{
  "num_hidden_layers": 9,
  "hidden_size": 256,
  "num_attention_heads": 2,
  "num_key_value_heads": 2,
  "head_dim": 128,
  "intermediate_size": 1536,
  "vocab_size": 1024,
  "hidden_act": "gelu",
  "norm": "layernorm",
  "norm_place": "pre",
  "norm_eps": 1e-06,
  "positions": "learned",
  "qk_norm": false,
  "attn_scale": 0.0884,
  "bias": "none",
  "tie_word_embeddings": false,
  "parallel_block": false,
  "init": "normal",
  "init_std_qkv": 0.0193,
  "init_std_o": 0.00454,
  "init_std_up": 0.0193,
  "init_std_down": 0.00454,
  "optimizer": "muon_variant",
  "learning_rate": 0.00381,
  "beta1": 0.9,
  "weight_decay": 0.11,
  "lr_head": 0.00819,
  "max_grad_norm": 0.5,
  "warmup_steps": 200,
  "schedule": "wsd",
  "decay_fraction": 0.869,
  "decay_shape": "linear",
  "final_lr_fraction": 0.05,
  "batch_tokens": 65536,
  "max_seq_len": 1024,
  "doc_mask": true,
  "train_tokens": 353500000,
  "max_steps": 5394,
  "dataset": "wikipedia_en"
}
MLP neurons of a small language model. Each row is named by its layer, matrix (up: input weights) and neuron, and shows model dimensions 128-255. Each number is 128 + 24 x the weight over its row's rms, rounded and kept within 0 to 255.
A block is one neuron, or neurons of one layer that tend to fire together. After each block is what it responds to, as a language model described it from the Wikipedia text at the highest values.

L5.up136 [109 178 165  71 141 108 158 112  93 162 129 161 130 129 113 123 139 109 170  87  64 131 136 157 126 149 123 111  84  88  91 161 153 137 121 138 139 157 124 109 118 109 128  99 118 153 139 129 120 131 118 104 122 122 135 124 163 166 136  82 140 136 127 137  89 112 121 119 184 143 136 100 122 170 148 136 143 125 156 149 138  91 146 105 117 110  93 155 167 163 120  96 115 162 175 164 159 153 118  76 104 123 133 142 119 105 106 148 107 151  93 112 120 140 137 155 117 121 136 122  86 150 132 100 141  70 116 122]
L5.up171 [161 161 153 127 124 114 112 135 133 137 156  93 130 151 116 106 113 108 122 174 116 124 124 115 112 110 103 165 130 111 158 152 108 159  88  95 130 174 111 139 110 141 143 165 138  90 140 126 115 147  71 121 168 140 131 161 126  92  64 114 152 109 150 116 104 136 114 153 104 161 115 125 107 166 138 151 147 108 124 104 133 100  93 158 134 129 109  65 104 114  91 132 135 126 163  76 169 136 144  79  92  87 135 128 155 121 127 108  94 158 149 147 144 122 124  85 141 187 144  84 157  98 146 161 120 114 153 113]
L5.up363 [128  85 129 178  85 160 129 111 140 105 159 134 113 145 113 115 186 164 178 115 134 104  97 134  82 121 123 157 173 123 136 111 107 161 109 141 117 157 128 106 118 132 126 143  96 116 127 119 151 111 126 136 160 158 125 138 151 114 128 133 154 105 148 113 133 154  88 146 132 127 163 110 125 159 131 110 129  80 102 157 163 124 128 125 107 134 164 186 154 157  76 119 140 154 142 126 168  83  75 109 169 122 122 140 123 109 108 109 113  76 119 115 161 171 150 141 136 141 162 149  95 101 102 164 121 158 139 116]
L5.up433 [160 132 126 133 147 127 147  90 100 142 152 138 137 147 135 135 153 145 118 145 100 123 122 138  76  90 118 140 134 101 119 146 140 157  91 133 144 153 123 103 132 116 139 137 118 114 156 139 154 113 118 141 157 111 126 103 120 129 125  94 102 184 152 138 155 138 116 135 142 124 144  97 147 173  86 139 146 186 125  75 110 124 123 160 151  74 149 164 121 125 134 155 133 122 125 113 109 111  80  91 133 135 104 105 138 121  95 173 150 132 135 133 121 132  67  92 115  80 132 117 138 147 122 124  98 168 111 141]
L5.up869 [137 100 150 137 148 103 118 159 126 111 101 158 104 130 137 170 120 145 199 116 119 166 109 145 108 171 100 117 120 107 118 126 118 156 131 163 138 118  85 134 148 139 158 123  87  75 140 126 127 130 137 128 125 149 127 142 152 117 160 115 126 177  91 138 172 118 114 103 124 145 131 142 157  80 140 101 149 189 130 120 121 172 104 139 160 128 120 126 112 129 108 139 145 121  97 144 143 121  78 101  79 162 124 112  97  83 118 121 130 150 106 117 164 176 125 144 102 136 142 134 149 106  75 110 135 151 122 143]
L5.up979 [134 159 118 147 179 128 133  87 192  73 119 141 137 161 131 141 106 107 102 112 127 119  98 168 132 136 132 116 137 108 106 143 140 135 132 134 171 125  74 128 172 121 122 110 143 128 172 131 103 116 167 169  72 100 133 125 155  99  93  94 129 116 106 149 170 132 161 139  98 108 110 114 120 108 121 108 141  87 149 121  91 152 120  91 117 102 138 106 133 125 111 131 136 132 129 107 154 132 114  99 127 145 140 127  97  79 141 153 158 117 139 152 128 147 131 123 147 158 124 138 121 135 186 147 108 165 104 125]
L5.up1289 [150 129 124  61  99  73 129 168 126 103 105  96 123 133 143 115  93 117 128 119 115 123 130 148 141 151 118 146 137 154 140 103 156  82 127 119 120 119 101 120 116 139 131 135  62 142 154 122 161 173  81 122 137 102  94 141 154 154 124 111 112 112 144 122 155 166 121 115 104  85 155 154 104 163 122 164 128 118 121 153 127 142  77 137 101 185 151  99 160 127 111 140 137 111 113 146 155 140 115 130 138 103 128 130 162 110 143 131 123 133  91 134 145 125 122 123 133 161 149 124 129 142 108 155 148  88  97 106]
L5.up1337 [138 123 123 137  98 134 161 139 184 140 124 128 138 154 112 118 128 178 148 120 150 166 108 161 120 148 114 106 133 127 115 151  78 145 120 140 125 159  38 126 143 146 131 114 118 157 150 134 121 184 126 129 164 118 177 117  81 110 133  91  88 129 122  87  88  99 132 169 150 162 106 135 128 122 111 111 140 131 139 117 130 137 111 108  97 127 151 124 148  87  92  78 130 109 171  95 132 136 117 128 112 132 108 118 144  81 109 109 114 142 139 120 147 172 114  94 131 158 158 154 145  97 155 134 123 131 163 123]
Verb-phrase function pieces

L4.up421 [130 135 110 169 142 126 108  93 165 114 104 102 116 141 116 155 105  89 127  88 142 145  99 131 149  92 111 125 164 105 144 101 111 135 127 117 114 128 136 147 150  90 136  99 145 132 103 118 111  72 105 136 129 132 128 109 123 137 102 138 134 105  96 144 146 122 157 149 184 126 113 178 141 130 128 118 159 127 125 100 106 148 120 117 119 148 144 131 160 163  85  87 137  97  93  84 151 126 118 147 163 144 135 132 164 149 125 103 134 113 120 144 100 158  92 104  82 155 128 137 142 107 133 124  93  96  90 166]
L4.up768 [141 147 136 154 164 109 137 107 125 139 153 112 133 105 118 124 126 101 176  92 137 172 111 131 134 115 116 158 111 118 133  51  88 159 132 106 123 159 138 149 144 134  90 130 150 129 133 154 111 119 113 131 132 149 111 129 119 145  93 143 134 120 140 163 150 135 170 150 129 116 119 171 127 133 136 112 155 157 121 126 105 135  94 136  96 130 107 106 132 152 115 106 120 118  96 110 110 140 114 152 168 118 116 105 130 121 117 123 111 120  94 122 114 150 108  59 106 167 134 110 147  80 118  76 100 108 119 148]
L4.up1100 [ 67 140  98 124  91 155 114 110 155 160 118 158 105 160 131 135 120 112 147 119 103 132 110 127 119  94 108 135 170 117 148 129 173 122 162 142 102 109 131 131 136 106 112 124 130  82  78 138  92  96  93 124 162 149 149 149 109 106 104 127 150 124 139 141 141 130 156 134 157 145 111 115  97 130 132 181 132 191 118 116 159 152  92 134 109 151 130 103 164 135 106  73 149 113 150 108 154 167 117 163 128 131 116 120 124 146 168 119 137  72 102 171 104 114 101 135 101 125 113 119 101 151 128 113 147 115 114 100]
L4.up1354 [141 159 121 146 134 108 112 147 118 153 132 147 145 142  89 150  88 131 148  87 120 140  88 151 169 141  86 145 109 103 162 114 120 158 131 111 106 102 112 155 144 124 114 152 143 130 106 134 130 120 114 122 134 109 105 119 118 153 103 125 141 105 155 102 141 169 162 134 129 139 118 147 113 138 109 130 129 154 133  87 149 158  93 138 120 149  99 133 127 179 101  95 115 129 169  97  93 135 123 140 163 128 110 124 146 139 119 119 136 107  96 149 120 148  94 108 137 144 147 134 123  98 129 147  94 118 148 165]
Verb start after to/modal

L4.up292 [172 155 112 147 108 143  78 163  98  84 143  96 143 112 104 163 137 117 116 160 161 121 115 109  84 115 102 132 124  96 144 140 105 164 125 120 118 114 107 114 131 130 173 145 144 133 158 136  96 124  86 146 110 157 127 126 114 120  93 150 104  69 124 152 118  83  57 122  96 124 120 155 131 135 137 109 123 179 156 143 130 164 151 172 186  96 113 155 158 100 129 113 144 133 163 125 104 133 130  91 138 107 119 128 126 129 141 135 140 114 173 126 136 123 121 113 148 154  96 113 137  79 124 119 130 119 140 111]
L4.up643 [142 105 160 120 137 121 170 154 157 121  78 133 178  98 118 137 101 112 147 170 136  95 118 127 132 174 132 202 115 142 103 123 144 142 121 135 144 113  82 125 142 106  95  97 127 143 107 118  87 139 113 147 101 107 104 139 138 122 117 142 113 102 124 136 127 101  62 119 124  72 153 123 128 126 142 130 175 165 114 108 124 128 140 151 102 134 121 114 109 111 127 165 142 136 130 145 180  68 137 101 141 106  98  97 147 136 133 117 126 148 156 112  94 104 144 120 126 166 108 133 124 150  83 125 133 120 115 116]
L4.up654 [128 134  95 172 106 162 122 164 107 156  89 150 125 117 116 129 130 120 133 130 134 182 159 126  80 135  83 135 139  66 125 125 122 127 126 143  97 141 124 115  90 129 132  98 147 115 128 146  95 124 108 143 164 131  72 156 183 122  98 137 126 115 135  97 126 103 113 103 162 105 124 182 127 131 111 119  86 154 139 129  85 125 143 135 107 157 159 158 160  88 122 126 135  93 143 150 140 102 120 133  77  86  90 115 123 104 106 129 155 126 105 118 117 111 133 134 130 111  74 128 154 130 123 103 150 158 100 127]
L4.up1176 [100 110 134 146 110 129 135  90 141 185 150 146  87 107 107 167 128  87 141 104 136 160 154 173 147 128 135 133 103 151 111 104  81 112 130 115  91 154 118 120 117 137 161 175 127 130  89 132  96 160  95 131  98 140 121 142 130 141 105 115 148  83 118 122  99 127  91 108 112  92 147 122 127 116 113 113 122 183 138 139 144 129 129 143 122 125 135 157 133 182 139 134 139 129  80 158 112 102 155 122 141  99 156  76 106 103 154 145 136 147 150 128 132 166 100 108 161  94 105 137 133 125 103  95 130 141 137 121]
Word-initial "be"/"he" pieces

L5.up65 [143 131 157 112 117 116 107 156  81 136 100 138  88 124 150 123  43 135  94 112 122 115 162 127 150 116  82 117 144 163 123 108  89 113 116 113 140 159  96 117 159 100  89 130 148 106 100 135 132 128 121 102 170 101 139 128 107 152 122 139 139 140 148  81 138 156 112 136 134 111 152  94 133 148 104 107 149 165 139 129  88 127 148 124 132  99 126 121 181 100  91 154 127  90 130 151 120 121  90 128 114 129 136 126 117 147 120 123 175 119 107 126 143 123 162  99  85 137 135 110 113 117 125 141 170 140 161 112]
L5.up90 [126 146 129 111 134 151 163 149 105 144 130 105 139 160 156 151 108 110 182 115  94 215 131 135 136 162 112  91 104  92 159 101 158  82 146 116 137 163  93 119 146 118  94 143 155 131 127 131 116 105  82 131 162 146 118 157 121 105 108 115  92 152 136 100 131 146 116 101 130 136 149  95 112 135 133  85 134 118 134 132 117 125 122  91 131 132  97 103 117 111 111 148 136 112 136 123 125 174 190 130 113 109 138  98 114 142 163 113 134 170 150 141 168 138  74 127  91 123 108 157 109 121 121  82 140 139 151 116]
L5.up131 [109 146 110 168 127 115 125 126 128 163 165 143 163  91 110 164 148 130 137 149 151 149 146 129 138 133 121 177 131 155 124 109 126 159 122  97 138 136 119 162 112  88 101 163 155 141 115 104 119 124 113  63 127 151 132 134  98 148 162  96  85 144 152 119 138 174 105 140 110 116 144  71 100 127 161 107 151 159 142 121 145 143 190 171 152 114 111 129 150 174 121 128 154 131 106 121  80 142 144  68 109 131 100 115 111 175 154 126 140 162 102 114 157 127 163  84  74 110 117 168 111 122 162 128 112 113 166 138]
L5.up452 [ 96 171 122  83 127 160 125 128 138 109 123 101 164  94 143 120  65 144 122 118 155 135 124 137 106 138 115 131  91 151 148 142 142 128 120 104 110 110 115 157 114  72 116 136 152 145 130 127 107 140  95 113 118 127 106  88  54 143 122 168 125 120 146 155 166 141 163 174 138 132 132 114 143 193 100 133 114 139 138 147 117 169 114 168 127 139 134 137 154 112 143 123 138  95 124  94 113 139 106 126 144  69 165  75 106 166 149 140 147 171 127 163 111  89 114 120 122 150 102 129 123 131 104 132 131 109 136 123]
L5.up666 [131 148  76  98 124 168 135 117 143 198 148 111 115 128  83 101  74 145 157 150 131 177 122 152  83 109  97 124 113 166 172 130 172 167 153 102 138 108 173 144 148 112  97 124 109  80 141 157 132 136 166 119 127 113 114 144 129 141 135 205 158 140 113 113 106 131 132 171 110 137 155 135 105 105 106 146 148 126 118 138 102 132 137 139 129 148 147 110 150 105 123 126 102 113 141 103 140 130 147 130 128  89 131 112 113 121 138 143 173 192 148 131  96 114 105 132  92 144 105 149 116 116 106 174 120 126 135 127]
L5.up807 [140 145 136 113 163 127 111 112 140 135 122 145 133  99 121 138 108 130 104 116 128 140 155 136  94 105 134 111 108 129 142 125 108 123 124 130 171 147  85 168 162 157 122 154 158 133 111 120 146 115 108 154 137 129 138 125  83 127 112 129 124 119  86 130 151 128 112 116 125 143  93 118 106 121 165 126 125 158 137 124 129 165 123 140 174 139 113  90 160 135 167 129 112 116 134 126 120 145 146 167 136 147 137 117 109 126 106 143 164 116 119 138 114 119  88 114 114 133 110 149 143 108 129  77  89 120 126  99]
L5.up1031 [133 129  97 139 115 127 138 132  88 139 121 131 156 137 131 107 108  88 142 136 102 138  90 166 114 100 153 113 137 126 148 150 130 145 135 111 152 138 100  83 161 132 118 166  96 122 109  95 168 124 130 123 102 117  64 134 146 122 115 140 108 156 153 122 111 139  84 132 127 123 130 130 119 127 143 123  93 132 121 104 123 138 121 144 183  83 154 144 171 160 159  92 101 138  97 166  81 109 139 115 176  68 138 129 118 150 138 126 105 111 130 128 155 163  85 119 147 134 130 144  58 140 137 143 118 166  77 143]
L5.up1365 [122 119 134  98 135 118 117 142 131 103 147 144 117 100 140 122  93 179 150 109 126 157 141 125 128  92 179  92 105 109 125  95 131 121 164  89  67 113 150 149 163  85  94 129 154 108 112 134 155 112 120 123 108 125 124 125 162 145 156 132  80 181 105 117 127 100 128 136 136 139  97 109 145 105 152 127 102  89 165 152 162 148 154 140 128  80 163 130 140 131 156 131 133 149 163 113 104 130 139 126 131 117 136 153  88 151 143  86 127 123  89 135 128 115 125 146 126 153 111 141 110 141 109 155 105 162  97 116]
Year-start in dates

L4.up423 [149 195 122 149 132 159 121  81 101 132 147 152 129 124 114 120 148 124  84 115 117 115 150 155 142 154  92 120 102 161 154 128 166 175 110 132 109 123 114 109 123 118 154 121 115 107 124 135  85  95 124 108 103 108 126 148 143  75 158 133  82 143 131 147 152 150 124 135 142 163 163 126 158  63 153 127 129 123 148 118 127 128 116 132 161 163 130  96 137 132 131 175 106 148 105 120 117 107 139 159 112 128 121  93 114 148 126 114 107 170  87  89 141 115 136 155 115 102 106 120 127 153 118 138 110 140 107 162]
L4.up1153 [159 178 149 129 109 120 136 170 101 154 102  95 142 133 161  86  86 165 122 135 121 134 121 118 192  95 135 127 107 127 143 140  90 118 174 133 138 113 122 107 132 138  81 131 127 128 142 125 137 135 126 144 160 114 151 109 120 134  85 128 133 109  95 163  75  82  89 168 118 137 162 129 145 115 116 118 113 107 140 106  88 119 130 170 134 148 116 163 135 111  77 142 125 124 121 163 104 144 158 105 170 148 118  80 108 128 166 129 163  92 141 144 119 138 116  86 128 111 108 134 106 127 102 122 139 107 122 139]
L4.up1396 [117 121 152 130 111 100 108 150 101  90 152  92 107 167 105 107 154 161 130 153 134 151 139 142 143 128 148 131  94 156 126 139 114 126 136 152  93 111 125 159 141 127 120 102 131  88 133 130 137 103 128 118 116  84 112 122 110 130 123 121  99 110 143 138 114 134 154 110 121 164 145 133 131 110 125 103 173 152 125 120 167 136 115 153 131 118 133 113 130  87 155 164 167 131 107 129  97 133 135 144 160 101 133  78 138  99 114 126 180 117  81 151 132 117 145 142 138 155 108 155  88 109 144 124 182 118 150 153]
L4.up1405 [110 157 128 103 137  99 159 163  94 154 128 132 130 120 166 172 162 116 156 138 141 133 113 133 187 110 105 142  78 124 125  98  92 118 139 100 127 139 141 108 120 157  98 165 126 109 134 123  92 140 105 129 140 138 105  84 116 158 105 122  79 143 138 124 119 152 161 110 120 149 162 110 140 122 130 148 101 135 108 106 130 150 156 184 122 119 117  97 135 132 123 111 166 143 141 168 116 155 118 149 108 150 131  82 135 124 132 130 130 111 120 141 126 110 107 117 150 130 172 129 126 112 125  59 115 135 167 176]
Year start in dates

L3.up154 [146 129 107 162  86 132 107 115 137 147 118 115  96 101 117 130 121 114 149 106 131 172 135 130 143 154  89 151 138 161 153 117 117 101 165  74  87 151 117 122 132 132 146 132 139 150 135 111 105 115 123 104 126 129 145 104 117 145 144 111 142 120 125  80 155 161  72 137 159 145 144 116  75 150 171  98 142 136 113  56 142 129 166 150 151 113 134 129 134 171 123 127 160  77 160  94 146 147 180  56 141 150 157 100  98 147 135 128 129 113 130 137 107 132 124 113 109 162 124 113 107 158 143 117 149 136 136 137]
L3.up886 [145 147 153 128 138 125 131 104 168 150 124  91 148 144 140 114 125 130 138 138 129 122 103 133 107 113 116 127 108 136 146 142 133 126 150 143 160  90 112 112 122 132 137 155 130 125  93 113 149 155 137 123 150 156 128 125 122 100 109  60 131 142 107 128 139 143 141 173 113 165 169  98 104 149 131 102 141 124 127 111 104 145 202 149 106 108 137 137 154 140 149 106  85 109 113 153 143 144 146  82  80 143 126  73 150 129 131 122 104 156 169 107 163 102  69 130 119 116 140 143 124 149 137 137 112 112 136 147]
Date numbers after months

L5.up140 [142 146 105 161 136 146 112  95 123  84 133 112 126  86  98 129 158 147 144 112 118 155 169 140 146 105 134 118 103 134 112 149 125 131 112 161 163 136 150 133  74 114 118 132 124 130 127 148 130 122 131 124 156 147 119  85 140 146 104  93 110 156 161 103 127  92 173 149 187 129 143 128  87 132 116  98 121 158 166 112 163 118 148  95 148 150 125 130 194 120  99 139 163 108 146 122 104 105 125 174 117  72 125 142 149 138 107 136  99 104 155  71 100 149 111 146 141 155 121 136 172 125  89 127 147 153  74 167]
L5.up449 [107 150 145 145 132 119 123 158 158 136 115 149  99 117  80 128 131 165 121 140 168 114 178 133 159 116 108 143 133 139 142 108 119  99 133 147 105 109 100 142 125 136 111 144 142 177 126  58 116 114 111 105 127 124 137 153 127 127 148 153 163 133 139 132 126 143 122 138 124 124 155 107 131 127 142 132 136 138 131 112 136 131 148 109 147 169 105 136 130  94  80 104 115 155  74 167  69  90 112 153 170  67 123 131 132 171 152 102 139 135 113  79 148 150 111 149 154 180  63 130 180 137  88 146 124 155  86 155]
L5.up734 [122 189 146 110 134 155 138 126 152 133 124 130 165 129 120 129 107 121 143 155  94 134 155 123  75 139 170 153 127  95 112 115 128 153  98  82 151 109 109  97 135 143 124 130 125 135 133 124 109 119 140 118 117 118 155 143 140 122  93 138  91 107 157 129 161 162 116  93 100 138 139 141 125 136 119 135 129 133 129 145 181 103 128 124 154 136 149 122 134  80  71 179 113 129 120 174 111 163 142 138  98 125 134 128 166 134 120 126 121 140 147 124 138 145  67 155 108 151 125 115 131 142  60 148 175  92 153 120]
L5.up737 [120 110 103 105 167  90 138 107 149 102 177 143 180 165  95 125 111 135 121 136 108 108 130 128 121  99 158  71 117 155 128 125 117 128 146 136 107 147 124 108 103  94 119 191 102 139  83  78 142 121  76 132 129 146 122 118 108 144  87 163 113 214 148  75 154 118  76 145 133 107 176 154 116 122 128 114 131 158 142 148 152 126 147 116 126 128 106 179 143 130  97 110 102 151 122 137 119  91 133 131 123 104 135 138 101 119 114 142 177 125 142  97 130 128 112 144 160 155 130 108 133 159 130 114 123 168 140 148]
L5.up958 [146  73 115 117  93 101 109 113 140 105 124 124 128  78 126 211 138 148 145 160 123 134  95 106 194 113  97 158 163  84 127  97 150 144 167 112 135 129  97 127 130 152 186 154 150 107 166 143 119 116 118 130 100 112 148 108 138 126 142 180 116 103 111 151  99 145  70 136 109 133 128 150 117 129 118 156 158 151  96 104 164 149 106 127 102 130 132 153 120 111 134 125 130 115 136 137 120 103  65 166 157 118 148 150 136 128 126 137 160 132 119 141  73 111 108 185 152 123 124  98  99 134 158  84 130 120 111 138]
L5.up1117 [138 152 154 148 112 119 128 152 149 129 145 161 169 134 142 134 102 136 117 115 131 151 207 124 143 135 126  84 128  83 142 153 123 137 141 147 167  99 125 107 112 154 131 110 171 129 154 113 122 102 151 149 128 133  95 134 138 118 102 106 139 107 127 131 161 115 108  92 129 153 130 116 116 124 130 134 110 154 122 131  61 108 117 177 112  94 118 168 153 103  74 117 140 144 121 119 111 111  87 131 135 120 150 131  92 128 167  99 128 119 125 116 152 179 133 138 127 160 101 162 161 128  92 110 112 146 139 146]
L5.up1273 [121  99 141 160 134 116 108 106 126 118 139 113 110 114 139 122 148 126  99 114 119 121 102 145 135 116 118 144 145 145 183 126 154 136 119 127 120 126 131 190 147 100 154 127 173 118 137 132  95  59  69 128 161 108  93 146 116 119 128 136 148 122 106 162 132 107 134  90 138 135  81 170 134 135 121 137 124 138 122  85 123 156 151 130 137 157 151  99 154 172  96 133 164 151 102 161 110 151 123 148 130 136 148 155 144  88 148 147 142 108 128 145  93 142 134 153 121 122 162 128 142 163 151 107 149 136 110 152]
L5.up1339 [167 200 115 118 128 123  98 147 142 148 176  99 123 147 122 145 143 113 167 129 133 156 133 119 130  97 153  97 134 141 147 117 109 152 118 106 122 120 117 110 107 103 134 127 161 131 112 182  78  96 108 136 103 150 149 129 126 147 117 142 128  80 115 120 161 127 147 132 122 122 154 105 122 112 129 111 125 157 134 175 157 134 108 123 130 148 103 123 159 103  95 129  83 170 119 150 116 148 133 132 115  93 122 133 150 106 122 162 130 100 114 128 180 163 119 134 126 149 134 110 114 137 112  96 152 139  99 165]
Personal pronouns and "be"

L3.up818 [111 130 122  91 102 112 181 120 133 130 130 165 133 139 119 144 150 104  94 108 170 160 110 114 130 121  93  77  92 166  98 149  93 119 108 101 169 131 102  88 140  76  88 130 125 114 162 154  59 150 109 114 134 154 135 108 127 126 139  58 160  66 102 130 128 148 165 146 121 134 137  95 143 112 140 108 118 148 134 116  95 136 121 145 182 142 147 129 160  95 116 143 138 107 119 170 111 152 144 126 124 163 144 144 128  82 133 143  84  99 116 123 123 150 107 107 138 117 144 127 102 126 152 122 108 116 148 134]
L3.up1067 [ 97 105 145 115 131 106 123 107 173 107 156 125 125 106 112 120  96 152 107 157 172 117 122 107 123 151 122 119 167 128 130 113 116 131 139 107 184 126 139 136 141 142 104 147 104 135 147 134 136  84  97 125 107 139 164 142 131 123 141 115  95 147 150 159 175 116  91 129 112 186 115 132 153  81 154 144 147 121 111 119 143 136 111 130 134 117 120 124 114 123 107 115 117  98  89 150 139 120 150 152 150 153 113 142 134 109 148 108 184 104 135  53 116 142 116 130 145 166 127 121 100 177 113 157 164 126 120 151]
Possessive determiners

L3.up163 [131 106 200 167 106 113 159 131 123 132 111 106 103 125 139 153 133 117 139 111  92 143 108 128  85 122 103 149 143 140 122 115 150  88  95 144 162 142 155 136 156 117 129 126 134 135 140 162  67 136 105 139 121 149  96 134 141 133 137 151 152 113 127 176 113  95  75 137 164  91 125 141 147 132 108 140 155 166 118  97 126  80  98 167 130 107 145 169 142 151 112 120  72 140  91 125 147 128 106  95 138 149 114 122 116 132 102 160 105 119 111  88 151 158 114 137 151 150 146  92 101 136 137 100 117 139 138 159]
L3.up281 [138 144 126 141 113 146  82  96  87 169 165 117 101  96 140 120 156 140 130 116  91 151 162  77 127 126 119 121 148 108 106 150  95  93 153 141 122 184 126 149 141  68 155  98 163  81 143 125 104 143 141 129 184 135 119 155 147 138 152  96 109 147  93 161 165 108  86 100 115  98 129 156  96 152  97 152 146 169 133 126 136  83 135 167 117 137 137 121 168 126 145  83 151 112 152 100 137 115 103 122 147 122 122 155 132 124  97 133 130 128 122  76 125 168 165 169 164 107  93 106 106 110 118 121 161 126 146 137]
Auxiliary verbs and negation